config.yaml
n_layer: 10
d_mlp: 320
activation: "swiglu"
rope_base: 10000.0
bias: "qkv"
parallel_block: false
lr_mult_qkv: 0.7
lr_mult_up: 0.827
schedule: "cos"
final_lr_fraction: 0.0
batch_tokens: 16384
doc_mask: false
dataset: "wikipedia_en"
MLP neurons of a small language model. Each row is named by its layer, matrix (gate and up: input weights; down: output weights) and neuron, and shows model dimensions 0-255. Each number is 500 + 40 x the weight over its row's rms, rounded and kept within 0 to 999. Numbers have three digits each. A neuron's up and down rows have the sign that makes its largest values positive.
After each neuron's rows, "fires after" lists the tokens most often just before its 100 highest values on Wikipedia text that the model never trained on.

L5.gate31:480488455553565437516454449473503459481451520476529458538429481486506568500465495496526530464457473475535454464492419566483563476414515504500462569512472510543462538548506469524564526560382515502470505525557491442519520520474471499469483412478576540426494518470508436474527509524479448491574509476492470543455474527483536524445493503409477458500401464539562526566456494538510489552475429476463525416466504523499489522485482493544484491534478467478511475508514532501477526486549479445505438485567542386566557421569420452526498533441525456505550498520479483518446441468463533437587474527457499554471451509499588519427464554483530480530508503409494471508512524464468499507486465471487497496491453547406500484495475545521537525452488441458474498484528467451505477479460467
L5.up31:530506423529476369461490516473578415537552535468527505545504517533479471523423475466542466518435501493455535502504483529580509502456476509503526472494522524508456499472513539456515504488479473455487476425488422505484532517531491481470566456465522613455489540443477462498494487476448548461523544448522459529424390484486572478492468523444510499515490465543525490568472517456485474614545531538454565491454450503542517519474550544512523509539428520554452552424460524480466528476470451450543517419530524473558543506614574437582484471547508487438467494542515521514471463457464484504531483569463484509531493504488485526480468547498427453476483526508492446461486526567460521473531399474475506496564494510566555467498502542490453516507490490476466458466473443469480479438478468
L5.down31:508466419456497451519503586427551485542571496477469518512493516541514434548463543497470473399488473515542501453463520539521483477587462419455491382455461486491544483475515481474530385463449509521517578413470503485543512532545489517481495434467471494501522526512479490449534508548485572492528425494482482482523496516504572515536469522514528483483603480554500520494562503475464567472432500498557573506476460457485535520548588510530517458601503463556438462479552464550546547473523566475500518543462408483539501434520520447470433484547513451429499543486495449507454510464466514433488524462467516487538560516448455522531520501488474482526490490477459529501502526474492544521504462513477521504525478529435472512460535510489457499457498563500491499509453414450401439523428489
fires after: " G", " g", " d", " D", "G"

L5.gate265:500504449412554525506478511510488501515479561499560508494473534526520516544549502537460513496450466478503409510449446488565543561500518485564453489434554519417451589496496534518467488489461467508582454471578496513562526539445522521573486599525561463422534483513495445431484506528522431577509510388519497535522499525470535479519531559525522520513424550492478498512428485501525457465482554511489462436444477458546504527425383512490514469539598526561498501527565535440509470443484521446519576493551530442544516459529545499524448481479480566535548511508486592487497489474480506470505463465547481517542491487450493495527477471476539580526486503510517492474495552493494484457556522553557479492483522490559525497437481535504539529473503438563475521461568569514478468513558552
L5.up265:508518416537452531567506477474515477494512538478528579571575469521428524440479467508568439507507513542520484488520472476584537495504569504518509547483531599510432497423541542495511475461477470433509546497521460513579440446517452425503447450546485506482519535523514432493554524574573489557528497470520518529479452456434463473473486492528561419511510493448512486522410514522476475499525464498440507465559484492483515460478476519526626513499462492519428546451477484420496519557442477491428534519516497450442522464513458442559453519502480468510524483480427526536484517514555537494509525452554502488495481464400484442435425527457481594468522531517477506520571502482527494523488455512546548544499528503464572456523504518495423464464439496477462515525552510453483428533500477
L5.down265:488539469427529493505526523477460502528464506450480490436499471532528482546483566549433536578487497527453424483506514515502447487521469556450486501526430475484509555511487518513479492508554470535425497550522509555589481428532482499506487503498509456410447483501500500502484502505426487524440445505436506475474542524472430521400522508514475546497511451482511511416476475448486623464526521474496496452477490502510497472554460565432506455526530533525469578486480460482514521446513476501485545404486477502458472481482524477505468548578470516519513463530501485506549554493525494496526475495566492506497504510444523497528506468526508398503493471484536541526568470401542457471531447577474376482468473487439524416556490531503557515549485439564571515471534447395447508488542609
fires after: " d", " D", " P", " p", " Spec", " L"

L5.gate214:488458524529496522568557491551523518429523491539493493600529524519553460501471489504464517579486591540515477536441458466494457569510537498472453492473556456497478567544457441498537506484449524456492473441526452486536524496437470496439535514512441525495502457458532441470497462467457488531451521556505454482541504538450500536514450511496489547456514505461461396497502439468489503515475483475468462517475453381418523498480503467492463567501512512485518409532490494506501452488463514466482494455515548479463475487539523437543494439567488517520472478475524607567505449490495473530509452506497477518365521506562566471415481494468533471451471519500440494433455475538467430529567540445570437428509473503500500462462505450541570511496396504566511497494485458445487480532485419
L5.up214:496501539487535465531489544494570532534526502586543544506566459485473489528424552504449443533477486487592529472492506529483547486534502482495428425627525481510526519572496534438450551521480567499518523591426467546521467506495485467461540482459485523458465541484512489446464486486512542486545491470504491517492435499562441459521485461532462505501511463436484526616526521462557485593536540488570447512492447561508482546536551510485443544544511451491455525460487478506489407512501442564423477516467426512472599492476455468497471516447508395532494479452452517513465529411485489577482476574495504507503565484424494477463474543498486534562534489437430541569498539463485444475499510505489474474465515511477546532473520547564525453479509493549514484531574483520497495479503469
L5.down214:494447465476492551470548484494518492519516508493559542514528581486515554572492556526496505444553443504523507470493451435527485465559499535499472437494471569541469536479508499436452587519480550415530471556528561492483468491458548498507528534473456535515499486527473461520469497556535546472524467455487505541505483454540513552559528531488476524449467494480546486470532480501484536531489549487544477538556526516462498502533449495464525505591504451454591549565502573479527486488585472500566473496515578471563474478591562550527467519558462412420453523442580528502534503509478488441482562477480557468505562523518596477520528482399493466483489545541495582492539489479502424438430444492550470538520428467500496545523580554539514543543472500496430496502468503586499514509463459
fires after: " N", " A", " B", " I", "A"

L5.gate5:432476508498492468401510424469498500524502605551457434536501501499468511500458517466496523444508439538481442497546460484445543447484485504527497507510518447520424500404534486481394455511444456500483504553488478410487524501508448535464482495543561591479514457505504538558477510450392476490449561503550493445525578479548546511503468493478560520475440503483495504465527496432490466507469557534529464498500540570432546569439511479517475515483529490507548622515488420490482492447527454511544548546479502544492503505536494500430594492460464491469486518525543481557471490514451470545502547514509510537431562511560545549468525538523505487521485506443428472515474545514576498545460463526503545484484526504515489556485545527492497502505418475536598542459411466500452525506477440
L5.up5:471500523561479521590470539483490449509541513489480479559606497509476516514499557446471525498499519500528555555463531517569463436459456505559480491445566527498471528516443469477487524477535525494461522546455420524552433559482452540462500510519469501449532490489519492509524496501578477435448492450581436461457510565490458517455559491446480516533533503423416535515470495524558440476507478389442506554501468454568485532486477555478501482407508566546568486515495537457526491501463455511520503488532493439475481479550583451492516427500551532411496509480466467485414520556462462539496517480456536490422482498583491464476469514548482549500509396536472506547515482464451511440516523516521480468541563440452518466522554459496546494524471543431466559539518479507495535427548534
L5.down5:484455518488556517533552500555440504529558569453466535501475446394489502582524552547476511422470484517499506529503505463512577537527446516505456528487415524467536423558481505471481523466529531530523489534525447516527433514506452467467543589451535424558571549533457472453552516490455522460494494448538545499496557502504476573424545501483531512605553531467523502486513452514475507491486507577545496533460480522428429504552520553449481523554469462545490489472427533475486481486428484542462479476542495521479562499514543452487527485523474485562503509563502561462527493511550474536429501475541507555498548465457617438460451428443512451480477535522448607457457462513502473536530561519456459494506491438479468470490494502476504561456509505531524505504492471528505593467550490
fires after: " K", "h", "ak", "a", "i", "k"

L5.gate192:544466476466468435556492404534424489412431482525499456517467538477440527497442535481477513511564483464424392444452562531467542492464473544506482563557569511513531593533537514557435436405439512549533549510504522469483491475518547547464480447539505536527527531534551466485505550503496507497489485488426548501517485501487495539494467586462521531512515496519480469549451506492417510461542516546544535501447510458473461473434505540497501536484526532562527512586498543510514461433486443495472462513445493468500508549454528535511474544514476537524490523448508499587458474469572522498521520438446495472516485550477479500465520499505513449512590506519383505538549501515567489496511510466476471545491528443540462446549491503480489559525526569566511485480514493442429436545510606
L5.up192:544438508511527549566476492505511498438467466540528450464427551541473440521547468489524442462558480504481457454499541550473553528464520529516475518483509521456516542493528454500473474487515485522472441488540488424490556539492493479480567512548522386561503425454503492495476400528591580505509448469504515502532490429496510520487503422496440514478479513463511472476456568434512499573440468460559469514531472480565427531507471459498473481593536446484573506533543551488485465512518498574436580485528495473464519514433523465517486510497481505486515419504519572478536446457545564504571461556463433438539585512516463542487500541515505528440531492502492510407521454473471492499454535537507550446533467534500535496556409521479542528500494482505514506545432540568546460543494423
L5.down192:475455496518527442427550486505537550502596497515483520518534516492463478519540541516455453506488556496517502527514519469503480483454528525490519511498540531485442513525505521494560551500488481537553540500477479441490507425458518475545474468565539499551541477544553498469532474460545563544521498485550422552531503485547493515424502451515422421518490450430513481593488479517526533544536491500493523471486496497469504458554495460539408444523475508570472521421536507499380473499485520550379413462502575510506456496465500496529541423591492525540564425470524376506448508443497491456557522559515475495459491466451502550486446444485500517485477542469451489521565525543504502511505514538459464456480550564444501544541514493503505556450469564496468461490433415492494489562522420
fires after: " C", " Ar", " ar", " Con", "m", "c"

L5.gate208:478501482491524488458534459536493447491423494517538562503509466482523436540472482469510441386526505485427491528494502489541453582535505428514503419521563489570415472502472570525456467495483483460478511449461513513477430579549432516517504433424438534570466468566467476481461507566541473503482562427487549573545541557470453503445469494481530507458429493426498432528437494552502518500558517544443507500525484544495555470494513475549542546457477508464518490465489483484479497508500579480477503525437538470488507442524505517542496558482546556520413515510459486514466469475482530534496482560473537511527586538499499495468468554498522495514500434539519444467496512472520451585495506558422509511493442426464492554459499528520524539600492477467467508424581408506486524528532466
L5.up208:481481408481476452480499488558472456481598472534476523451530471505527433437509468559482498510487507502515484468537521527455448415536490541544450546485515558495461498440441520539467459490478460487463495489516505492513514518536412532507545488501550500473422497487507494473529439434482481532514505462505486415502495488528441579497497520504531510493415536510559592518503493509492460464483519465517563462500526454502473482482445548473409574543534508546537510525495462476514492433584417479551502537538479527562477554596461432482535525545514468536489539477492514533496483558508571462538485569482483394399485465471481497565559509520537545458521542481398576438561432484496548465476490445536527470503522499524579500502587557513455482532484515544514510575522561489485538532516488
L5.down208:462559490541465548515434518483486430519498542494558535453497464466524507559520513482492516454458516543402486366446496529492410515418465476501415525509471494444503562479479532569509509485488518475482441512552559535454507568558505582517510493468457492502562502523508481518501470477577494493566464498525482495502462570467545506494545514532507474509466445545494489563497509437400514495461519435413492539511472501483446532485503559502574518538498457544479437484467429484483447510420476538575492466487579503463518509531528481510488510554421467521448470532468548472562467524477512513534520548571499521519505429471524495584490558567489458546554482499507512457508515450534570487484545544438555440551485475449497528494530551517575502561507517538538419470485506476504514486445569
fires after: "ac", "a", "i", "ig", "at", "u"

L5.gate256:533473525524485484504484497464560537520545448471518477510506511510549552460452496512462510570461501548486545424458571497451413595420472440505414529534475464449489495515483547470507510535523608561511459488450451564521552533471436458490531511510536463526503492448519436521451452523517548513538510491514463541531503541497510506513437509501452453524515536477485573574481428451475519470471519488499505454499544552462496529451488504529511493536562524509563507535413487502477453548543443556523596518492473467512553544517446549508563537397534534515486464478512498476492601515468566439493575442437544515533502489522517500471526531525585523506510497532468496485482459581515534489471470498454479527485559519444515483476509574481552582511519472463493551446478566435569429570490524
L5.up256:513457559559472472541470494517502522457522504486531489500516622452464477516489529502496567476448504461540513490492497478476499533488483531545498484387521506441466550545503430500504478444526525517414513438529509553492448549542506441543505505517511514542491518467525487496489493508497513518493446538596567520506562514542456487418595462494573515508571457601502517500495444529482506540557509501496504479493473530459554505528477495467429552501555542494503515490553514488484564548559496551478447548473449487512515491525492451476573502459539449528390510536491461480353481524487415458490486528493476456473517409517497465490565471450546461533482571522536486490467532528563491524430495497510573521535471490471559545461505425502494548464517540450553513523420430560520485415494510
L5.down256:518470486460527499528525468463480564504557511485467458450485583469506426547489474566539542537511526401513513500498464503556448577602494518481480518504500549521423470444497548448498485511423456527499502454462451528583493534389505528444503492472493541508469605474550497517494478462482492482509516509439433546487467521494482476474556475519499534514543532495464516487446437471561501494466609443562524505474498505519498487492403481565521514457541538453509513520506549473520567499420512464491478512503526480443483434563521470569550497527452473484460465472460446445524502413452463524443504522433487547513485556501438458416522498533470477537493508490492532442504466522437430511581471427499529481495468507466561494596521479542521487486516475488549523518500474491536447412551568
fires after: " bl", " gu", "e", " j", " Sw", " so"

L5.gate316:508507508449419572551472527487528493461479356463429486511527532504567547473480513498465501443490449553518579499564479415489468465521553433549503497437487525481575482553493561482467541461524511566466490498493529465458523514502511513433508432525495467514449522476544511431538485447466502471517503533517489531491515560413429434524540496456542499524486486467591439451507518566511506654506501481459512574433493538474545497446505515462558491473517437575437471522543498486469499502488491438504522465602471524535449461511510517518517463478473480459449504535467447503474516479490561472491460492525489479516476584452493535512506460495421494563521513418578446459470504451501518532462515524482486473501460465548493469417504544490512505506539427509544525449518504457489532546457482
L5.up316:444584494457505517564508523410451533517501379464478526533456505507498510452495497522511587560498399423523564481519467521463471482481472511487538430492541515454539512531483506522525540495497492522526511457505469543455631528441455529528552486497527507516507571498539469486472564468503499455451468452512542474447526543516519531545455508481504442522485424433510481498471479545532553529563496451487543461553525479516550530532444493401527488521514442582431482435557548541481448542611500431487531506538509559509501450423502489499505500476483489557479425561423492534507540477488546468420517488528555535513516541511510454478461408521467538537472541575535489481492472508541530509476492497429491508426501503446482520485442586494551473461488472519504509464537477466522525543508528
L5.down316:494434493460448527513537457467563510533525405525488492429536525435490477586509415489490471434452427524512542507471522524487633447447447469460527387503554568508553489505488538469440540467465490477471472432490538525557546485474463537539563495454479544485461517480529502469475505488528494527480565459511487510541448533512545466535523478499502530520593478468468533550485488540489456531484480447472468477523518446504483506477482492488495517417455510467489483506458478516529499514474501462479502436473537551515477501468544472487489465455438471426541509500454485543461443583487471489519618511532528450490587531499592455451452447495458534504550478442591492428554469488499512477522444415469480587433490498479565507512545502533521487435476534478561520518478512472519543533471561
fires after: "ed", " s", " back", " help", " return", " found"

L4.gate117:446471560605488532509472485416502569451508581487597458584573489415489455443533445399516444498600490514558468482527478517538479413485578450447435497558547529456483536475479591535568439495525469560517461489540482538506530534464510459502543471572532454476489532508522494522474453482470501517529509477547464464476477488495452463539465461442511475467489506493526509538555481483541495420562538428466518520454473520492571480554420539490540431497453521510429480492455555500546455467557490527571487498505473523526531528434517526540457474537515523476472516490458500507440555526481465494541442467509468495465549499539510483501502494520476513498528528498488472485471536521522509490560458467509494434536525575526554464505512509583505495466483408414534534540512583531502514526494495
L4.up117:465485580606429531480498453476507534521538581477598484559530501444504459443566468442519496459565467475538467478512487560533511435523594452495410479544508552444529563468509574504578456476485424568494438514492447544511532526462522463474545525643562525457501494444477443553502434557511509508538490518472461485454498514454475458484459462485530453441516516509490570549590504476500498483527559469474509523455483519477497404605433490456519485543503459508470507496459522469524490419514471506558523497499472498479539530462505538544430438554513500429479490509486515508421574483483503560514496492495444519487527513510551479500499498520449508487526510474517474495458534532555523504529450507539476453520495543534553439478488497552499467470500431436547539493527535540508502491529484
L4.down117:454476492467396549462465477442482498568475548507566497545529455503536525531568498533485436530501452512559483472515481516517492548491502507401487468583480589494464441481571516467533490501521494519514439549535558514549557541456537485473480570507516540471483484410543517494520568558499546511539499450494519498452456453506483435435469544493499496543505494536500511530509528524476452448530483490543512506480461522404445467441522532510538455528515505519532486554421489428452489422514484536480522508471556541530596524429483483499516458517559487420512487506368464475524487529490486453468469465457464548499527513498509503564492540538515449443542570508457486407509566473563509441486406447562494507458498537522458465544553513538510539511503500452515546564481481506573466552544515
fires after: "\n"

L5.gate19:507464527495491511546518517553458479520487500547528518470540536502552528549500554463447475481542531485514475527527455593491550558550446492494465501521530447415448548505551463481511578479544510498603464534469548532468532558418504452468432506498526434536511576515538485465470487494504437467556503507493449507628521559479511469416481513461512467561531502448551506514483520462465473500512509523514526507535506529555425526530464451555489491534542488519516410452533464512450510540518448579518512440531514501450483421543503475505460480522532528461474495555569597483442519487489555528515458497492486477444476515524530425531602521549448469495558516434495543460428440586502512529530495515512510505498547471480503505502529562595546523486426431477548497487503501473540570429522528
L5.up19:522424545548474520495497548506486472480446515517526496454449519561436531517554516465466440524540492530433350560467454428484490480569466427537464537484545470493526443545469514443527419573550500495453501508567458461515520550438511472405464497517624490437532488545505475529484504549470485515474596490548454544534491503444563433539453497479522518518524447514584469515522448521543501501497464531508499456485474502526447451563397447450471471503418523423508464484515486505440441430475536493467514479549516500513446411461507517438463481492483528488527455523490448489505511500510514483482434521477429475507519523477547473520469484462484490454494475575477516530502437532474520573496536482485562556534506503486439504564475508549512531482489493482494453469506554538490548537496447
L5.down19:519577551498563537486544472490492459532552581539443522452465478487479502478443489472553464541629582466510517443512510518509533492487527490480524500489536475429457505488494510513464478380523482511548541506496470486516489524579481541515495467512504536510624494492581468501548492507530583482497511471477490533532535524391505449451507403520523467503494436482492508514498520515442454531471583557445481538516493527520499500454435551404484532447552537515507472579567432565467484540599525505504539495410516528548478482554489542467519529490489477418545524506504496543501508506440540563501552456454558418539521483493536472488526552486511509424510518533517469505475437556452559473531490518443530489507525517460512471528502456441464491518523487542515464468466417451498474493444526
fires after: " D", " R", "A", "D", " C"

L5.gate26:538550521486478537498503516439473463531449505469498434453529570548567545404496490456499507514544476532426520450475471492517523461473488521502528439514457489470486535467478460446461452442479532504477518584535492492492452541558496493402521503567517549573544496424569527448443521484516463511453468540544513552523552519556506499517476490549557469541441460602568435564457535514479495450533527486507584465454555456488558445480480456521507501439492523529608447502476541440471423490508475455505557486529447454474553520410509542530533473513435543516490509488491449576474481476571503521578457498538491472548467548498497530492507621494470497522527522453484516585490525532461550461471542486494538481518507442559503442455480515487519561463495509490445436480509511506511531449500512
L5.up26:532449488560552526546483498491515523501495534496498467530487505525419556507486538436450482509513514486484474508523475457463519397541534475449480460505511529433544493419506500488527445440528490566461431556491540396428513478500532487554563521451507496484489454532475521459430495537512494517484475482521490426540505537472554493517480511474447576533466534521508503603476475479455499465442560518488522525516570577506537514502496491530497513492492473502511429462523444402480540481530439578490494511531574468506532468501524571466436429530506453522479529565486508574480452590426491586557459464568467567479525496502578415525428510514541470508596478486510470490471511562463525514475491481482537479555417426476502444484553484497504520547467531489545493481476546509509506496499387
L5.down26:633483515469486517632422545504460495389524487503471405484517559484504452503436519500417488538515505442555505469521469473511464523455517437437549496518490506489473490470459479517511461532461482548459472500492387492489433459523482605565565435488513563510503525487542507510520524464548530497510513428472509535529464458458525440459543449445482481527519477528522477481466413491453490514516445547515461457487525508533535459517497499525532509576509516499562543509498550507492502500537507502521470445476522534458488453447492482490536489495467504527554589525498473514501479490534519476573475488479579483479431525509531515544468481458472516487444506567460451516509420470408451407460616563558503519535486498506534507493505489518421454453515505487546516508538403506470470480530511
fires after: "A", " A", " I", " O", " (B", " D"

L5.gate66:458517537441505491448462497524520527503546526467464560461505444531504525504503600486497452502510556453511553427524511531423552449505504550447494517524496505511492448514416409463465470528500573508473429568436505486525478573497495524413476434573544452499441542495528483472529577434491504602505544495463582553453469541546478549520411475461495527507464488411512504492499506516411472462566467454478535446482524506482469458510579511521556476533397456516445449487523457455476565479507543449549534531532505534495466474534506565516492534461523495547495447481494479483514508510546525531503536448454537514539503571485493466521515466451514460450499533575502552417538437500506472495480576505494494515513476499554526530528473495511545477387482483515433435472475482478446550519512508
L5.up66:539540454475526468459466553504516488514515515464502486465515575484530556468549538492560442527503513486429536455513495524477563439406477534445511439514453498485434527505440463459482544579517516536455467532406487529497467544504538535445488539556525468525441521521508480492503500539500477503486526541455490585516521508481576541470409486472523536525547535480511545489551420495415498550465471390478547461547555478568427557486535505496484444541467440457510454485535449551486588556480499507539528499482531517475504495536437467509477493517490565521578513440486501498494485469544538544511504451449501546545428520454538402465554552435480506464472518484540485451576522491508507559558533470493461482434476467557517524544496523462540475429442498459505472477407562460511516435473509
L5.down66:471610517516586518500551538482566530486480567500461417495441538468476561554568491549484460411506525499518493512465498518503565501478511491490508515385524496496605498489527527470539503466529517492517470455498426485484511538456476410537483502519430472476616497551526534529539513544411490449519524425419470520443554520562510533460487553520479496464442468517488530564504452522497485510493451508509549547510511495534556582505497454448529533525490456537487462525541500517484545543567505497459454533415484496463497545520500501541441532530476491571536466546498481463492504510478488491510501537559544536470528514498490532544604509541535397524478510479511444453540525527541496492513507508558500526580424448516535489491513468425547457472494453489449531576537507485410480441527473
fires after: "–1", " (", " (1", " (2", " (3", "-1"

L5.gate115:523529509430539510508556459561516535494443498559523493521466551547489481482473512509438472493519496511507516464454434464553527473476502539500446484521464417408509628461480513451484515436577472476432496536524534529514487546448484513516525445468455470531484529474538446481468486490522530540512458478555478480554528491428522548470477422532502585519522523621571446500417468456486539515557448472479536537454476480479502428516469485513555470495420475488458476559565466545527492439547564425469514548500511501487509500463476492489485487509481552511489460482476455546502443526531441543537527491429550512443608441525513447528459489482497492490494515544516505552457540503541535534519490572473490425568433510481585546508438521531461462490483492544539483580508519485493562461418471
L5.up115:482540462555522507497502493481543519522473502487489542495460496525502443486561519531547494514473461471557497588466470452530539538477507511564513538503486451514481492474532575467554544532525459494493549422495485480579482502525476477513426517477555444518548468471468483518485480542545575460478521483556514504539445414479602496499523547519504497548492505476573553516480505510493502502453485395543541458596498514490497516469535530514577476556482563549449543477473442512432489478501500488385579481537510499534452487517514437539471480554503475501504533542552489496504545464395573526451400582575442484530542484521512527481483468430546540521558551545537531473523480544480426510545527522530481560548548511435477525461475455462573470421439545492528527506507536524566540437470528
L5.down115:480449583494512512556440424505461523484484526512512470506403438483487437492567502541595471512529427466542516508474486475432467489496473564527554536424444524423473569549501466523489513461587513461428467525498452455520491459535500532491492517536486513461428465388550496478523448504478522522390468453500503489511508517430517611517407457503491519479486400523479572516483511533579544513435504531456488525500494486424496468531519529559548483543538534481477515494503442527478479498472507563501538468492481491515493452482458489542574487549488484491462539494520428545498493519484482542540494509461464509510557476491425525466452442512476504537446515524474494555444457494528493484537508578452478508473470513435519478528500543513484509497385514490497435578496532539554585463479545
fires after: " d", "r", " Rep", " ad", "el", " dep"

L5.gate113:531462534499497494510538495529452510481576485517559476511529509478448430536414448524548482532537473435556546500458533447492435482493515516456506496538495547513470547535473510520402560497482527452481490523480535483476451568433486510502471500508455511437474485568464475495498473511478576481436516441555456534500506491479558477479403470499460477478577513548505515512476494545500465567529504520592423537421476495522599471553439482537490485487491491530454540477484524458499500546495443488511492542568525466477603498519460492598468488467563517575505508561534491456473502539404539522561498502461566516491515508471530522486506511522543600505514499430480517406415470508468519498439454565509486465440486482452486550530483518528554486413487408543511526434461543512460445533478523
L5.up113:467474534457534481476495418501466575485467536494498511505505511464501502531512458443514424507492508541434504525472479427530524457514587606523546536533567576559455533517550601474429508495459546469537492504426458521510454562522470460552527489432530486462438520536470498527537510494503511545518522531491559474521485487553493597507502560471459502483508468546559513455476459484518480571579417495512477436517455549542547520549441526453507537530501440541552518542551494542555497491464535465492530505569596423477490469566509473572551482404492438522497529530485511443481470466555576463526553509486463552493560522459480473513540519491444522499512521461527497486475508445473479522498485441555527474490464578547447487508525519519470495623502472535479549543546518472519475504499563
L5.down113:498552447493459478434490473525471463552509460474610463535467463462427506532443436448529484502476495541473446460469457480529448511537440541515455452463535512563520485502421547508557512462514476508521526445452453541534433571533541568526462554558603464530442526515516468514563528493482437527504546524412494506485502513550511438566514508462492574426456542562377539467534502457583508573496531442503496488493506465513515435479526549535477487576500534483489517485531466542568539506462436540462564558521430519474541487483517492525506493510513527454557463436519554535485522522523431565564543532463481579462511522498522480505533505497493479509529495570487447481498466515469501553509463548516445533529480531513514452509480465493569444529525463516517565512533517497410529434488513
fires after: "ad", "fl", " s", "ind", "it", " fl"

L2.gate279:489579448533491535474546517507504539544564541588537429542433446508510517499559513524476531470539503456531448501510500502510495472476521523534455448478479489555469443466454410438469458523508538495474479522461480493490510552515516520499470520539499497496518497531542474528464464489540470541544425543426464426509537584473443550524511534556435522462606399464490525531487466530474471517512482462511500470543535499459447533462535507551572482468503572523463490481545491494481495458491453481458464557405463539460500500500466490481456546473624505523584507542499508527503440538426471485513551455469539493430474590456523544491463577510557489538487512571520505522539448534557518501476439498467470415445489506509534505444503551500491430482478452486487452427438453461433525500526422
L2.up279:537585456480515560438562501446525523559493470480498483447526472476494478464562530452455488472556502461513494454544495500481499489503496519460494485488493509535435505470484469504481529485555500512532457499530481547498457581554563501537523530478536529547469479576541521459464460599592429533505445557439475429459535523488469571471570470475466514449556574542529512505462494520525444532536476479499462441533445511398489530540447463526488487477515493468420442476534506473519500474508488539468471497472498495504504589523465508445495446456501555526550523560467493488428508517455487432474509510477506454464467515521505542440472497440528468505537522514480503564435464431536471446488341577489508452434537482471456511474493407486440452487521441480448504447472463481459516592534455
L2.down279:525469545456435526416549457524527490473451538497547455463497421478463546538497495416500421431533515466520468457490490478477497519515506523486475580453488497538450499479461464468449542535522488511492551512502438545500519498500463542551503533497485523472482446450461509456563509511595458538564449482451513441506563538472512466546507446558532512536594495529481450487501435557590510475490530483560519520525537539444434543496482437473476513510519491509453471450471526555468469464517534494461468486455472541470469515467459517516519486509507568484534460577539473489432583493465484524488480500579637454531410486455528468489451527493494502507493501545511454545476406480531416571503468500465486478434541502544521450502420541513458448525507550455453506446480487483502513577505397
fires after: " s", " gr", " F", " S", " m", "gr"

L5.gate92:467494588523514514552489482470488512562480533372476517553486485423399571491496480465488470467426460486540434551495510480464479501503481521475548492536503520517478524552414550505511522477468486467483513469476542494435427481466551465500472483507423508512496516495456430494451545465464453485478539480473497509520452506430486532463495558481432500506519487467514458515537426563562420554541485542486433522572431467487484544489476462535513427503514514448487430478486520536507535474442449494513563548483431472473443430513487493567510490472466535512510427561502428524497520483522518554606514521521465451479520511493464469471430494496563517541430538514509448475520502408449502515476520466439553554506462507555552485440497470525469506434413506462573518508483538514543542496605512
L5.up92:473508579451458490457574465481444504535533565508499560465513494461516524584536486439531479468550522442518512492573538452502501442455531484532530471523472500545505492417473511523609469414510484509482526589482496436480483485532524557530462533550426571465518420513556485429547424507486568478470468498531545443506462550464450472541446543546502448450567519434516440530510496505567443528495507471490498509496480416522554549520487540498501489511526494556481553522510459483503460482502477514513474504456534466508474523478501524489577514556519503521527506480460424474525496592498586438518467478475490465433551508527541501579594491530560531470582489505487517469492407512487495492494493565456510492568393462562507454484577465519458480488464436480486459532486505503496549533490491
L5.down92:491545522519487493515477490487428514582547496438534475501467508526415524443486512508491516517464558536560541456549495537572492552539576488447537511485523480572531425458612469581550516526437470523469531519497513565472500539446429501474559510549460469505508487463488506461470478574472460491564455489492480434495528449448484462495598468516520469499548522534543509523523465502515435525544553553517477497475526469547509497455562449548489425529458579476498446498514556469545451500500499489512490581497532556451502494454482535532444547564429509474474472542494531455517467547463546531444514502478471517494479412412481534554543555487425522493451547546486495490479454481522450443420451482521496521533449510424487515430527487483512462460480492507524415536457489379500497463512504
fires after: "\n", ";"

L4.gate9:574573521539533499582530537508531527484549501516486426513527456524491441515532427512423507492551478502444468491483512437476493521520506521488486527535475484513473529391482533536511471452487503546457537497477552395519571520441496491509561445527533452423514443479501525537487431557445482555471518481524485533552547507487447468467497455522475427412549480417525533522467484460474471505429491462478580497492425443419468550495513474508451556529511516474428500434467500488492507459512480526534522565509498501520498540508502505515523552480475465584501474456471485440479468498540533598479500504469517447467469470560577443465435460543556540465532479518505483534512433447594589459517507500463494557520559518555532486544468518569472463460492486436486524462491522433584472540523520
L4.up9:588524538548474509529523510495551509571586494510450455405480483504518482499539412499475524516577443541479471471501489480417484457554497540505427591495450486569548500460556580479604413464488539525560518492537455510437521522473468499463563524584541517415514445526535522506423494512452410592520512470565576486529500553462533411482510480452488487503557512502571571509510496453446463436493529461432527527446462474512493465482544498529511488590455478463464524491470540537562492467540453513468541490533513484522541523452475538561536496504489530530452482448515459463475501491579447486531472487485510525495518505487534474506482448544539522452544535523571490403461485521538477515596517497476508486514579513520543459524472489562499500519512506491499520510502494499552508502531488
L4.down9:503552477515545477445534548474433542558512541501533480468475526497500482515547427501505477497540437436472508507454525527518518526455472504511477542504420499444531471494513523444495456501444512502544584530505537440535457509463531587509583634482461520584425448520567480561460457495437439528527505577456504502544513456493492471555477504480467544562577491488480455504503473484485498463491537487418519521480453482553424508528455517574487492516490456504479529489513537474525483469453498501535573489462501556478512585451534492500474423473458469472482532530527547465510514456572528418456500532566449515538456446505629531431500502485463465485490468518538527496466477464525476512539474465463455496539482496428474418526558488503508437524527531532475495567412445475546490565504436
fires after: "\n", "H", "i", " H", " |"